config.toml
num_hidden_layers = 14
hidden_size = 320
num_attention_heads = 8
num_key_value_heads = 4
head_dim = 64
intermediate_size = 640
vocab_size = 8192
hidden_act = "swiglu"
norm = "layernorm"
norm_place = "pre"
norm_eps = 1e-05
positions = "rope"
rope_theta = 10000.0
rope_fraction = 1.0
qk_norm = true
attn_scale = 0.125
bias = "none"
tie_word_embeddings = true
parallel_block = false
init = "normal"
init_std_qkv = 0.0257
init_std_o = 0.0
init_std_up = 0.0257
init_std_down = 0.0
optimizer = "muon"
learning_rate = 0.0124
lr_mult_o = 2.0
beta1 = 0.95
lr_head = 0.00465
warmup_steps = 66
schedule = "wsd"
decay_fraction = 0.418
decay_shape = "pow"
final_lr_fraction = 0.1
batch_tokens = 65536
max_seq_len = 1024
doc_mask = true
train_tokens = 345600000
max_steps = 5274
dataset = "wikipedia_en"
MLP neurons of a small language model. Each row is named by its layer, matrix (gate and up: input weights) and neuron, and shows model dimensions 160-319. Each number is 500 + 50 x the weight over its row's rms, rounded and kept within 0 to 999. Numbers have three digits each. A neuron's up and down rows have the sign that makes its largest values positive.
A block is one neuron, or neurons of one layer that tend to fire together. After each block is what it responds to, as a language model described it from the Wikipedia text at the highest values.

L8.gate67:494516467493490476480588623472428499571533518484468520455476444522431471591518408449561487399581464479588571458438522465458490555470491579454548457500491508503575454560466437454482478517435445494484536601469393539461516520466470488534475497546475621498548524495449542481435443378470493453514477559659533570524452536529493505554526506519516527456510424433531517562509569458528454420596598567516503486455573477449564538429551518502457494513526479514472405494444485427512489540456483
L8.up67:471422422459480449523501499480522475518558495533540482536329401473533491529520419431485552488477565512476582546464464529543567451460465479471537462375544534494471526564505499492476567483495536639515496458428489596483532506520471493486437504538489499520546540481543526376548469492556606470506502591549421476438439504592463554535456445547582527459457518421468549535604504523490502414479540499444524563465485379510526486438521498585485506501486477526479458541476528496473427460532526
L8.gate104:482564472464526446449449542581565528473553471492427491495414460557531463532571507525485517504509454508523593537423457473526564461553615503504467508588545511476501536528460475521503470531541596344471388507490478491523524547546575464398489491542623511486597470505528513489488489466517492383439574501489416548493422502461556403510440541526457416462534486532517514525474521498474468456596559550445513532464608527466466474582477456423539528511518449479565526482555444374428600574444519
L8.up104:561559474496532506494584497461467581518505583454499474494510582486457463463452506391511483439530502558530440502479427564483494505456374587504534470472484513505469416487423510376623457481469474479658432506485525512521495539487471485518426426464497480520591531502556528461484437399528493550524528423577450554490510530508517510597507489515457453492604491555511525582475427529446536428506503422425575460502417594421555396423485520516532509562524583517439503475466491502449488536457537
L8.gate378:463501534502391476545469472472471495596459555563564511479451480519533495536467556419527509413534489478553557529540490425497604458411560492546448404485535470526510608534514489523466591407456540497488539496560496505612523470494493547572364417409533494477473483556448466536440497619506538570556539516545506438561457519554566499482540425506518539486506427458540522579408472529510489453455371426516494529477461555467452526539485590604495495508525464482488463471495496473468459530529428
L8.up378:443493495475457496497498498481428456518419479530542438386520455515552517557455566397504540481550463512512544439481583541415487522431526462487436402439534596531478537518489508537497555512532482397488501535601574450509485391407521480512455475465467467511489495534491485492461527552482468507469479560503563497525471556570518443471507470484470480506536603474487595580430541540505624438479481475520465424464437550509523650495429531606413507519487486512436474475509536417497508536556478
L8.gate602:538545559442506538473525537533542580482475545573459446555465566530571581491579530526488490456522498384542570452463576427437508601436558454549546524548546513397553494527425472551423598425484539514569392513511476577483483487505497391612413526387494489415499513512451460522506477457508495506478452514435545587418567529548526482481483540487525464570449480466495524456462516534492472505568483395530495556460502548587539447467454524476536497500466536452513567469486511615465600615475563
L8.up602:522524521380482449491524456416442530525458458596574491461528512482573490475457504534548507527557525487473476520433492388476509611487539466525564526564606497544534475516545477483471510460415549582473397552464547509461563459513575416516534528568552448421507416525494511514428485479471526448517473547448574485510492521470565578513496447534460530564622503427525451461497463480550467332482480456545486514506550565467484470445487459423496544550514463548453463477497523477440513500535553
Description: Month names in dates. Month names starting a date, such as On September 28 or In March 2019, often after in/on or table pipes; also clause-opening "there" (there is/were).

L2.gate112:450420457530534441520465516488524587548634578452570532413499450484452556521484531552437496607463463553556419549515523559514546575523430516465503540521601576481494513508494500548537418563485541472466451589479496575440508554479493445435473476562527509543500472462490538532468408505546422509481455586547466534552421484524588463425552436533534467429479391458534480481556400522442549519419523447458448446498506448547475493549498458518496494508450536453444449511449541505532496381556545
L2.up112:474492404641507453449498522495557596455506540405600564481531558474496555540447463482421508472408489490503425520519444466398431448546463463500617453367565514421543472545508559519520473480501570457480483402505541542522459527548457575467511523509633576518490587474497653555566533562535515426426394572535507557460484567516512544438546528498569502520423487543536444518478456555439588619561474492519466461551499520480439552487420469509494417479553515493453481491524516519465537494517447
L2.gate179:618465470510575579545552507395586513436534481464513539522557495497433558455476554419401425423517445534530520440483501549545530493524483521492510498391525479491485466491508505437544497489525470480424418402569443511461425437432489428532529437482481481499449475509493435476497449575591459541507507484508370537500510504519423516427434437501548479525550489473481482616418489518491504479543511504412535457562504508560521561510503407514501518460460498478478443497451530470504538457412508
L2.up179:591535506413513545535543490437562469486410463454504450455570496488537492461475517471467506425517510589571467527528467468514493484471441486548582444461476475561491505521555491494539540473501497441538521479430453501534424514481570599509677451443518436353500481434490471537481534586588411467463504575522481527489549519440396470507467473530470444563598504510508491536449461503511506393616431599445485490528475499424569503486456391447596416449485429420532422565510532515434545542496427
L2.gate229:550478512504511486470584429516507442463517472529547433501500487520480552504630473492502518519478399528590539466439461543572442502438503430542620420418397375458499470477461515548553490474468495523493476507528485510567503463528506586560499516543489526539637493532562539687534432482495457483499524539375532460500568534381486387460435497572475494460440419414529507446443428448623536502526534568543498515501554504520512446446420447517462576549503539553499465505486507496496522566524518
L2.up229:587520502404476525365543403535506464504564474489520508553432518478510507541594488583536477431545515572452470545474536471496484509513417469496472549489467462482492520526440465459465545445510457497567505447528510507497641515424513566562533583470547574468566510477557592589470551557466563494437486530540532434512477490455533474513513511597585387530533476569483515478423454485578531539532445559525632436554554419548557530526545480525515395534586473518542489508535447483531422535528558
L2.gate232:423429494397516563471534447514397555591484568552574526571490554545432434475523480565503523547528426475477552490478562558506485434495530497494467545470391440539525456458461426496496432439525500507507513520493572520531535390590500537548491439482435525588503435555536569453447531427468465437507497419509455461525434471514512503589552408533497559480509543571403592530494482523468511485405456611493474552523524475485583536426556439592529394444554519543577423464532538443592556493516494
L2.up232:437389500409544528483536436502398482539494547530477558519476539488471485456584502544489515501614454477461569561420593507519464496484523458454504528516464437494513502503415418451491484429526502477524511483573525511534516404579507462512495506465388535618440479605549512407514460527485448538533549481526484485461461432489532537526538393506491622444432501526431574501523446519444470500425422541462506522578446453463528523422502423505522456436513471570515537453488512487546481500476438
L2.gate261:493510511483593580565480540441522446428456438513478582469513517548587521580388452526482489486499451604525496510560507425529507516557530472594487544545531491424561464440475445492492522459457482564554474521474554471353414572503496515459440488412531505457448573440610520580507505559432485512400492450450410499494507447612434497472508368521479557488576471496547495594554508490595554572519484537532464395486478576549508499603492505454450510502553493441491497421501523504503482468568592
L2.up261:511410536519567483613531426463441561590409465538444506444474524523483468552539500496446472536440505608509470500592432518493456548555528442555442384563484441548503446539390481532522487524431489525544483539521468523466476596525474536516520511525556508545493575488517505633552513434499568517402415471489525480450483527509392498410513441369386569440531502485511500462556445501511543579489508562449516493551494493433482556453597603525499480545391509581540508415509508569572507448478524
L2.gate291:470446494449370440478525570475556532548504494481558475500463510442441455415482521500560578477534468473429561429528490549535504533575462464418395444542502384555519498514493470431544461486423521501505402523470519512475502500562498521412508484621434564594606486480473544470537467509458545433534542478544487561493487530401477516520437494462613450481551502485576576406547570539597467500545429523457439580528571437550518441502483493547525482528550471534477497563555530464510535555477409
L2.up291:446434457515462459719498596429509424464508400459538446417418514512444513489553533591503522519602474435401534487447529523532438541461470559452444574486517507531433556413592458495529487459498503407558389545562485561519430540569510570522550457499446553457601537477529467611521520424496452517452441530506518496449523498404471468448480458621492476475483539496449598587574526461565506444500493546443546486454523443548474539514484387518536451626545520490427562463528484458485513519462502
L2.gate295:606416478553504439543499519491476606430510465457463499534520465554491496536476483506491444523462517539472587466529556542558514464506523502543604506457468469577506461455519433499468526556495528336492481371464493501551546588542420452590519453452485452470658493469498464462460560522517528481502466486500484497547555501521390457501375457456535544475536408550532573488467472483592561508463430590468508621432535426500410524440590526449594463519490538563518444520581571457449519522526559
L2.up295:561477454420582409479459457502368572417475469462517417539545428488494501411502567436604503509431536479531639472454500468528470387395564492472549483455526458503554425522533425461522507504484434448547475535411413466468463517486535511571484437485451464479648606454547487513502469475544532456461502445533546541585565565527520503486459496535465561540504466492531515451452521541515505487568445559449525563498540432441503516549574464484510473524410478492514492556483603475419522471511547
L2.gate304:590565500481470488608539476603520490496472521526467430463573459486449530506513531465436496486503504596570454578493453514598492485457543520506422466442521511469529464587467508464551478540536520521573519483519532543446425521437499566562550496534494544410459463551503497531542609539404519612462506479516510438475418556437488586440402578534539446517513425499500550477504548535463517473586533454405588547479456502481506506500492519547524553533558493463578494467531546412497475489564501
L2.up304:511608489489582434574421463541393396555495420459614551472561516485459470543477477525507560491484460574538457536541618498434554521431551513523482537506523454535448526434537380476483433501497531498514522529490385484423473491469562540496449380495490454454530459435445499580556576592423459594473489542460447533538454526461498572481568499518481436449532458414618515366487583520589535441591561474485474539640574511522465509516558518533473433549486525600503479519480497498610544535559544
L2.gate366:509486540489469460429562506445593533543560560530537383513425552487514531522525585496531545433600528453513557450513544521538499538472450564498554543456527471494555572517548415479535443549474537503549539474428460441527554429534503479553480523510476369442520475521453463474489500532526492481501457487556482508510496406440486513506497438508471533410486411544518497555504521526549468504387419496507542598578500533453496424430503537463479562430561517535403592542530507511557512534540408
L2.up366:515410499573490468518493500472588537422534532543556421523441513435553493454476579419545487494624513486488553466530526496447496571475407502508574476431540513470567524468485441441560452511500456549556525484437398446530556491546504528512473521578466339451509573563502501473543506474495535478528439515531453462524548410441494537491501431477558533439489484478532583469542478546526452468493479465448509585518546497512471439488486398479531502529538545491420542549560560463548569515572394
L2.gate412:473517470437475543465370607461490404505628520516505424515422496495465556465448485505494549471566470534486444442485437478449507458418529433501567461473475556494475458487524464462540560477559484468486598409486505547548558510571617489482514492503530538540586512617508692462476572452601424528575488515537525589429550505549488528521555491423516472482519482413516512467522619500426436510523458577351587491573486506444546505516487442498487460534551558500510521432423580486479504455486514
L2.up412:520548369463582456512500495617473501500557528538510354508380571538441402457490481447531501446492520521554475467547414479520515530480449422499522514513475511523546524514385468509518543542514545413511591467512498538536622490481553533561458462432486495456485579436544624376453448449476480579520632443519624549538566483504566471514536483464499492517456553508425472498500513487522450430440436549364542508528427474374563549481501411423541548565493563544496481505515529560440546508482496
L2.gate456:571488492453442472496535468437503562495555464519558401525569554412473515450517442499507509517542513512552567439551449447534396503474459627401597539483478462430489451506483446526510483488468461473519429536457498563526455477598504566551487489494518522498524664530464469436622478424496432540558517481548476530486510568453498491332549500576473443405533500565530503519484498449481530421567505458401595498525422506560519458533540423655535563563463523464594540501497483494555521433506357
L2.up456:430526479512463483465640553498446501539502495539452573518586524471518469503507527473395576501547556442424501562367512464489498480476450533511552515500415520426511527443472512577432544501546486380536498445380566529577487541596508520566534484502544503467487519495481472505480469462549579477541499511453474597477470463541489355495467516574530528524482478524392561504427553470487494526504419432491495387412538439491382544396506453547474484500466510579503439484538555507547448545484485
L2.gate510:462488468493440478545527473510457461523461515502535563509472475501481515406500541441418484526481498542461508556547580458587520507473423462529524522440433469504505606523532531568648442494449438432609476466507509459420383419512674496528408459566485498467459409372461506476569585453387608475445537486516526561497498505491536442565486479532483505520459529506476600419473447501530471426476454626515459545500476464506486471514416470511577488495460453528530494483569546504418488509553514
L2.up510:361503484489507468529497506554473405504478481560500442542485547490516519451485557434447513585439482522411462518516495472533495576482439479503540548397447555544427484440468518522547461458450473500587485474417507502453409448470691539498517535646537508477476463408519565493543601496518489497433536394536514465454499473487497457603488475568484534454442414479470496386482434531562479350436456577480454530541497508520509483517542512465567556571441469417553470470537625569494470511499539
L2.gate520:475507447462513543505467420521492600439574453453481460543502568561475452520488531457474497479475388455489536482571414461540486513542396427608543533644405502479439593434495529587555488518420457514508479475537564559502470479497568531520469483507555562430462506479495520489417433522565512510582510586557558438501595498486472537388412486463479502464516509497496486519489481553490599457586435502525606510537420484576473544521463477513537481547471511438515424623530457355514453492530496
L2.up520:430494480528523504546519528466540547549492456574598378502501566544515586484517454462544488451466388555476559414516486405509468490456460490553525531549435501481545509406505553531648481502533487504494525561497599466534516515550463517496451438473537529489450405408581574500474508528577514570648462530459421417578494507546458472443544403482515434507513465453489487542459523526506513544515491552500488499513468525472498534515539438486550465516511496431453436528495469396553498437533509
L2.gate543:495445464483492439474504542416466558514521406552509484529478477431451482504549560545466557413475467500486467470436490577505518546489523548443577531429511422465426607476560537537482346471542488550463560551457591492524512463499476474464513488518401483506446443516547550446457547502399499576562483540465443537497461458438513474477521470471580535563501459541532497455492484474485600526497542539496525483536534468497525493594465621445488461476571478555490549492528390516527473439389445
L2.up543:539438581460494478509557558461489514534432474497450514499473499428481408466542545483488554431485505536430483530457498563545470493428490497511551445493521466555452596440610514519423435528555519472483518486502503569502504522478470543455405517490495408456471444508522529420542505454380527526564431515484499531480430540419467481512515572505590541545498501560508580417526455451467521486587457499378487546518576497505444417620488550507466472464489429568468538497504447559545571423416508
L2.gate564:472484490472507572546560555551452531517511539449515464482460519492426593498578523635538543441504485500454491529438462378512430433510450367496502436492470534499482498481535571432497543420546472588535478499506476548466452526468493461447524499476514502482546472542514602447460442486494499579496432519462513501472491528551374534587545521501406455553524362448473532451432563418501534465501490554551538443466519484438474531499604474534435413531513540513452511501506487525549594556496453
L2.up564:506560449548440530494483433548449486513547493456521492507430496496534547513491453613451492396459532567504512553492530457615528463564523457492496454438518461548437572359526554416532449419493449567481499440533561516518541510540478492509542445483543483481546476604546548514469450471383526519395532453546480505449519619558380639483529538469507436502564446476525487455437555420503525463534506534549547466554497510483619450592557508565571452526516460463526489483457502449501577505477524
L2.gate611:474602473602442445465564507385490518497525544524511519489537485519463500433458538575460421445477474511500433431498579445511572446524504490467526474511493491489419513573514469473494467630494536491435453447542478587544460420484550462527489439494446460575540550531418548438553515474485472478481583567530417550467535535538515533475492560503508523534494481346528567613638580528546491488519407463560461495537438471488469461375434461500564504542501436549561436524466522592499500480477384
L2.up611:527515419562490485508523468503573428503511568452515430545436529465457478518430503528465401483428540476501474586554600464505468490460444428503493460458553505592546570541556494419406474517419586469468588383418485508503572487383542505478484509464492467554495531459449520478478511501503471578479518459482514599523472546502436614484521500470483427583553449442656538424538527573442432510585507471531548542565516404495555477535452450497506519460486458482501457522486514523477430486476510
Description: Opening quotes and work nouns. Opening quotation marks that begin a quoted name, translation or phrase, as in ("Suicide Relays"), say "we are...; also nouns like album, story, novel, list, film that introduce a described work.

L11.gate271:430379444497365515439415507480494442466506544541524521500445564514547485527445450517526494605439481488523478511433450493497489469507422534481522507442471557491445529507437503456522602528524642479487525490481485500608592427606588480472546574449542439429450495437481475507498402536443480491515556509441453469561471554524483513547526530551543463444485524480481500516496435483504352563496542475460537489481464524607404605523484510428461452494575459501504520518495502527513586460399480
L11.up271:500521506508495477469482547468465532517460493531510417554443524441471445479460428476447486549550484611515513468443645514508470444504482472478507402480457458546462476566448472468529520419510589564654625523560445467519522401506538411483439506505440436510518464466546487422470468454533498569550503523481524480605521611448564538478482459512485415566528526404456465514453463474560475569530486499574437449534519469507445537568536470450603517527592588556485479453539620534542452513552455
Description: Opening quotation marks. Opening quotation marks that begin a quoted passage or title, mostly after said, saying, a colon or a table bar, such as said, "I've….

L8.gate216:454486453496457532470498548539480494457594575500497495454557509529531457528572467559407520536529542514471553501480549395519439541398454457487448527465564451482486520409550402484505525465430521508544553536559482536509526456485424499573470524519494446505451481465542604461570541524429499511575524546522423466558468585455480494558492429463531461456520599442484460423530445491589487512506470506537420554555409524510537498607470577510483511436484586443463480433523603404416564425441467
L8.up216:530522524473500501574568553496537526542537557383506558519615428487393515549528473480403473504420477473573544473510490393506449567497463546502476455412451528536394486461415463505553504473487452516521387552514482474514537491449488582479555596521531465511515532536494501494463452436560508494545537505422522355467496458461521541550512461498564590464489487462451524501536489521467429469463522544535483534503513453514467518492463504446422427521448501522553477576455567468568586468436549
L8.gate362:543525470558475497496512595528498477464532490472562547518412547571436564565576510513403529425524503473470483568557513403457543507479478507416427519477613474477532514527498491456506369463505501519597527565574514526514571428427489536477463507541546586528476437358524370448473523493490417462522470461478507434458501500445445535549535419482609565446510517463564556492541469567523528571530514533440486469482483489540430453564442470450488534490514495598399515528434566502485523534477486
L8.up362:465495551534472431423487553462499543502534598428539515444485511492499504493614581479384559514487497552530438515442436508468486544540481466500429531540534530484492520563541440536548520445546463593590483594433457544445525443445563522518495446600583552505491479446427518472521392488534472506487486440505486518496459425450580513493530490454525498383464477532530534401488414488592457395593553511455464420475489522433630443504489503512458412580536533666524490512480546581536466449462512
L8.gate447:487463440443462432583425544562496398420496528558516535484440443460560473606430515457532586520498401447578573373531494473463463456589511441510492548520481448542508453480513505452513500503513525456459509585430480458423488454436541498428507432507466473483427358429395604497466557526435488493474495458464445464433483513506490496528574569456556534424498496535409486500484481474552522468566469568565515503560522492536499560443471478430521482542463515534464497550515446466569542486452572
L8.up447:585437543422613552432494546535482510565496479572447523522519419476525519466482564438495523382509488477549479469489496424501448529460436473558460564545492520532534463497560592507518462552516541491519490529495544462590463517371551474475468488550498416497423474627478482460524528506486537500479550441506481473453497459548455453409509544502553533467505556444410569557506542399500482439477556454482513434561518497495484508542515475494494526657473492540454474498473513482545510498409552
L8.gate530:457539542522491551505496549447549454545637535467571540464403484442464515413485503399536448551574395506502521536496543523492395542524457460554466483489441460505538503454517572487577521526592498541554538498544546481409513524494559455475471499484466458451504500355527556448566467542494518394397484515430537475490453494508530551544578450427542550488446523538535497511558497500505477476566464574400471447431510434412442455529489537576544499538513430515431468596513509528532551521454489
L8.up530:427525535513484434376473476574547423472500536535530401524571473511485467504528519443557527497567486414413530560469588513531559488465476513505520585554531546457543525521515494544555464419487529504490620465496570561554414493456527596532582437426465513530515591496596495397493573524356466458562438394510494479525560489531501530423446461584502498449508469420518462481488492492517473532468524526447513484429588432457556405454441545526508574490525527461516409571527563536532447507535460
Description: Creative-work type before title. Nouns naming a kind of creative work, or an opening quote mark, just before its title: novel, song, album, video game, "episode titles.

L2.gate50:465505443460480460534560408538541457431547503580603573511453534419554571516371452450450536526487555384485482335517440485453467447511426564545460529525523516560561473412484475452471497608539577509546479545483419489521450539546503454507475547521508452522502585451501584574569427543560557477476506583501478516485502547393522551554525471367501506566567552526518489529494478460401425523559435517515508466548495521570511567520454445546515527525469526552587575494391499504599506497492462
L2.up50:458499420458421474528574435457553497435473531465581555430439507507487433482453449509525568563554542370454543499505434461473457436534426509523497466499451413436558528463542480507547497505511504484458493523462371410521463471581541456546495585505504383464488486392556499517514494470616461453511472541501560487480517474511529530470577480443432469629555538568470509503545432427573488490470542515523520434493520499498644539495524399519489548536484526553586531491573515504597473447468548
L2.gate102:527591445566516506486467504475536538472563527466479479485506387540475459461452553492524523440573598502437480580498527582620500393534481530559486434506470586549387477546428460536534580505506539418506461462472535499508572520514410561469462518611555534480381567475489533441440550581465495519530513455532413486514531490427513525404501504456526435383488427555442545525576524454463531486598499514485518450432429397423480511436460568548481532459528517489498444468485483414520443512561522
L2.up102:546599461510509561490473474509475511444495465506439506609607438510518482473533460545389551484571496555580429507509543587555492507562461490479494417399472613365563408548453440588526521516507432512470467551444468536517501523413480594539446413589520487476503488510496488468508533518565593520486515525595456460526501444413582446471522495544521469462491404476482562503629576530386551545500574407408489457452433427460550573583495528558458437492487550453479566560481523452514452511522538
L2.gate148:448500477509504408392530515501592479519511443538485494480525542501441499478554485456461465473621514496527530444476575466573523479502439364520474460523527570516444473515496460535454478446510513559532466540538467504503497570380573487504354378544545437568502525538457555410480523542392501515407404537482537454548497491559553484495458444536432478615481421475505524453555501452432542463533507545531487470538511520495508518522497524500594505500543549518498553410538561552548436485504574
L2.up148:519523449558500412511551467574497597458502484518466437437523457523473582491535457503515479536549499543482476506418434492544479605447445366545498487450537492554589560416578421502482564506499524625573441428490392466542518526466547513522425466521568400569488519459381548482494541521491436523428454488431538453567473446526541494501561403461398360479530481483462458562577548472417500556604530515519449481569481510559454502428536472475513580496612491484546521446474448480482492468525478
L2.gate157:423539484502547524368472513494518493437467533415574409515449498518415407477468504501465560488608586501492481486543563502552541558496547510403547489569597500529433507561591409497463490595443540444484536537469494541450474495479561477458369420440438434457530486454525490485527506442505405473523590506483609458436524526489466520457461481506505441417490535466502535574464577501563670499486495504471439388486568504541461517510507514555458477538563487407494539489577471440569512478524559
L2.up157:406499494483484558452509562381523472513395548435491457406477489520490483474444467506413459462543576534379569545423508578491460531519535490440483569563494532619481524556530415450502501612500475396517530487505393522451484494525526559439500523517427472528531471471403463457490574478476456574508480536399586485496467531528542509557435483518499458479482471488500566515524654487514549589500478447533483484511488501565473494382543415558530416481577459394573526524619422463568513535545548
L2.gate163:551594485480559514651493489495439539566472465527489558440395431544437467476524489467502561525605494481555492518507406453538443407477472489526542411414451473513525523505509418550537517473495523546557559520454558539493462534427495512466470482455455602562521454616595637476521553496531438607593476443503556542523511426480545491590464437526540525562526408517469513498536521398454525485518509522463468575537532476571562501528545462482438593500500406520376511607491475499497447536548509
L2.up163:504517428481584491480376564543461567566546501524439461509534594435515557500494485515450573518459514604424557464517531528565545407535590445536507563559526537518545441582526534520586521613506502451439537560482452518473516475476433581498411548424458532496542479527456521498430488568536519526545604578477489536426445596470472508513500558535456504494492446535486465496448540477506463432507495606397451487484526498508514484548377398435533437530550464541438567510540480566597422517549473
L2.gate176:545586494485526510498561553473383505461543544550521483492502453418450565485531554524474398533418598529500474534497467542622400470445524469481441489466533510483496489562576486521473477529479476531586515430555428545385477503511508494443535443448524605592522516522521569496489485498604526532511507538430559546505534522578529505491558391557495423513600512466461557469507563575497540449515434544434472462562537438513470473539517551526423547470515541567433573548517534503496507449473479
L2.up176:519521496453543535539424532551460526551449428456447536462450431503563471515500404468429521597496421539479465488551477497524478472463529437578488541497416513494505521431470463495575494653511591510464542519463590517574440509501429571475482518527467394384531627534526628481547595497590431463505545529482608543507460400486576563506464525437421528561473436634483489525493528395491518605536411515607523500592500546441525451499543417503489446470498548524435526529500449444532426516489464
L2.gate208:557465587548629470545515546405435513522524513446459493460495511431469493547529506471521495478547483487567421484544424522459540447512534520408568512413512413563529442522508441392440527593537449478464427523494451462517551513468483460505420451540513537531552580467617575460548623475530446530492524595468513439472471449497556537474485398544512494511395504505485508553523513534468496506399470448544495538513435632568431597562521432574470572478481567522444477513579513473478594414531519
L2.up208:572450603526559464484430599466517581534471559464549540455448473444561483499527493518396511523532475553533422486547435517439440484543568617481604540430537420553461410475565406425490438529547489525461459458532510479472509520487491486502471499587445532526552627519552572493549473485491579505520489589471465486510530488492527513555509367559547452457464593403479437523501404491570403429453437516466520472448440552542556401491527520502455569448464521551497528473500528491505556458474466
L2.gate247:569567563447440449490372512452561531511521455482520499458508430425527498523558494501528450541483506521560527487436502465506464523446588567556529490502480426495387439468564471511577454588479480569532490479461525439401547546467527452472423488523521484422502543589495531516508629469585465490416493524441486527554402455469424521492603422484499566479541457618513535581530566440383581534614590465542484480462562481469436489399460494494494481577598599451532527499561481526508512510593625
L2.up247:529561518444528470491477541557446407438501547512497513435481460476473457559564497535557475490553526519563414564447450488409597541501462381556544554519450467496432550455517453553561581492439501529506493436475523445489530522434560474463436442531483440386515510528564566540504556436510487561442457502413517471518544414498449531490640474482409484444502482541420585578612533401530438539558489458452549479526584493466486466461550429470473482504498548426548515537554496554488505472531531
L2.gate266:527535525543580444537525529465507629541431481476505511474440534508444546450442447466530458508526426507490473389519571514564488438468518402534546536536511474487511585512502474534504534588530549512447472470498545493535477419557531528555508465542445497443487470431498553456495452528505372523576460544510503519508525543491539483495578546482469604471516583416519474400543472498446500458467575537500432480571509562582483485484506534457554523474431414507504497464570423493522439600534503
L2.up266:496558489479439566504496482564449458602551407464519434554441446438480544537558495497436421508465429515500465406509551439503509425460591328565506428488508489540526575563460508553513511461556555553531511448416450549538486491530612406464399526560499558510571477507459525491453444509423403467595528530467542448489533560516560480497522530556456511445519443626590490544495484543497562442479475500521452451489533504502520500484542518489502604515501439494520471437519501480453492555471530
L2.gate296:507378426557478469492467581512613434535497461478426560405555454537452447498498524488427509460463526530546513510506512498557634542428494446524503467524501511487536571523549500488559506504454519434522526555551536472500492405481485495521424489541547473519489576475483526477452524559564623452527480507544444506475522393494528475403468507604488549416494491493479470527447510489501531499590437510401538488497488439521536424499521500484536515526446553507537591457609564523537433588492421
L2.up296:538480376589514499531537503528553529528600460452564471422553501526492427472474512622475493561473512558510448498471489460553483510461592408502534417563562479594543570481400515432545418508523621488510456556458523527510532490481482520538516441595529384506524505454475623475542576509527519538487515566553500527446554500528436507404462535458498534515533522548453441478532538458540650490545464533352519501454445437514534411497515478437524514508513440525502421537577512531471527484557422
L2.gate421:556635460525438443500443510531523421514537380498494539545451441549486491464482418535474559499583568451462517475544521470548552415535493585517573412474483520516458435548487480526556474433571457508532442528519467497498473545488542605553535456505492481511598531498504425548492531517506557556535467459488461535434469465451556491569529517540471457552550590540527449445363549395445402446493457519500502489498511574408447574519480478433555442576502524460553529554587509492517447465522411
L2.up421:581574479553522385556409437460396485452569466512475560546496441595522431460494454518496477479563603468416441507506582504539564466557530518506584507520459528491500426493539447514545480490556517487483412536541536536547455550468489610533425419466522425602532464517499476446477515488492544502497498532466473553479540548458548449536443443561513550564565514567439444447412466401547438473535440491535515596489492605448513562443545523570563459563524514434477479545537496465512423525550468
L2.gate436:487552503563585515474393534493501493506469486512431339476424472469489414487530407547576498461478518454578511522518505542495571487435414531518485484465560497516573536462471479513629511570570494472565530460613451473479488460538508527502472442618554504455673494399479494548459420426564577516573507540568510497539435534435504434569446447495516498417503485439521500501490534422468571557544527483461496543493576437430576480445487381504491611453432490496408508447543479451525522576552431
L2.up436:481483559529529530499448472577486464518453529471435426497416537478464446507467362557580589491493485462651452511552515584536625513420437538620450484458521483467508587499477464450620509531549485474560508434561505471472449492451477553549413461572501517442605491426451543541466395407523525493593544538580504500460505553505508418544473431495504412433530527470449512544528559415456564574498428498535455551490489465410562520463508461578484586458510508455437559488518499417545468506509551
L2.gate438:573526398458454593490510492440499514403516500426467456488579519479397528521532451434411524420475476503512518529581519581507532474468490446455501375493514467409483528507555561398549487597457501441436489421539533415466461399383577455519398479508507442504592453513505505490423505573609469513490498536498508441573558518502519535542466494567463490558526549522471491534535559480450536489505490507504517528511463458520529528453589559512624496558572503491522633539511427498446482537482505
L2.up438:588465412466583502492462554457474480559388400467440439508510555487466445471484532509552482519495521405425364398504512514547423459576523536420558547519488522481425486553489584580462505627454515539505406550483568504578546556556426543430543496442510517503482514494547511416563529491539568482578492492505570459491540496447476490569436476540477483525463535479503460502511523536475527422403539595470508443392504500621531457562458412473625489519551482538511541538503459506499458587542480
L2.gate459:437413430536510536531424568580486518580525474455496474480382644457506474507522451488408544514505432472502528439551531608503489466476499558544476464457516441493464459496485473536432593573452513516501496496568531459487414567519562510508602504546568529540538568547487500490519545520516497480442571565426435520482512576522470464493555484504465424594557456532437552594428503487601549517512428552526428448430541559532445507476494465577565476496525529532443502470454488543500501453535498
L2.up459:572481505571510393517447391515463482579428487481448429454517568518410572622508472427481556596448486498535560536604580485601560569577508498487468562401541506511457582503535416470454546494500544549501379446542531488573487451559507504546486435544432544487474553484474544463535529486482551467521563576539428527483522609508470539480511461470519412543521441492418516490586560501556464518537573536479413433549454559475430597499511494514451426524461476474450539511511543549514556498506521
L2.gate503:562462485554482476539369578453442493497559487448492465463513562510473456484389501433447516462482548495518526517449454494481457543487629430490501472378457526534436477554502537468500468507501546526525593467479536557513537502417528477451451459558516500535548472570497514502533489502666527487562492565488577431513425547567533538378362524498452514526475470424464516530396422447484492522471433535555513524458548514538513553580456515570530476464529564506482485400501500518470483532551497
L2.up503:533478469548514483523437563474433470525549502464432520441475603479544473439364514470399512508488555519511535520456457497528395459481644434510505462357481524518486400512567531476524446536522535544499554550485576502508519571420549504470492475558513554530529540528516435509564451552627488511515460558520524445441477489566553457448470570411529467523526446461493564570394453482529524479493468519491588588545492413565543511535475541515545487452521515507414487451461490547458480525515445
L2.gate624:492540525595494461553543547584419550497531590508475451480551480547454598428458549469515512512480457422491470496560474465439499500505507497513510477458524578493420478484395482548464564580502526495488467493506522590637487585587542509500448510461524558415513520464469573456518580528419474483524409513513594471514467479530537499477402454462553481555535532411403617568470506418401513524442447469450543452474562535576484533473533473543474559565552555540472573511492489530568495567449497
L2.up624:498555508567504575567506495465460540529527570490485436491567544510547525516492543526545448484505523520560469484526575505401490499512517399500460505379464534563386472404455482553465442585492558616480478497588512512529504580518521485484381467554476517402503499478503620490491445519465505521587483504600587432554469447579506504546471369480521458450546547467469492562529508439419517515470541485429474497570539486489581455444510505521397531587503532553494492516463505478542591502474609
Description: Word "there". The word there in prose: existential after a comma (For every 100 females, there were), locative (lived there), and thereby; weaker on assorted name fragments.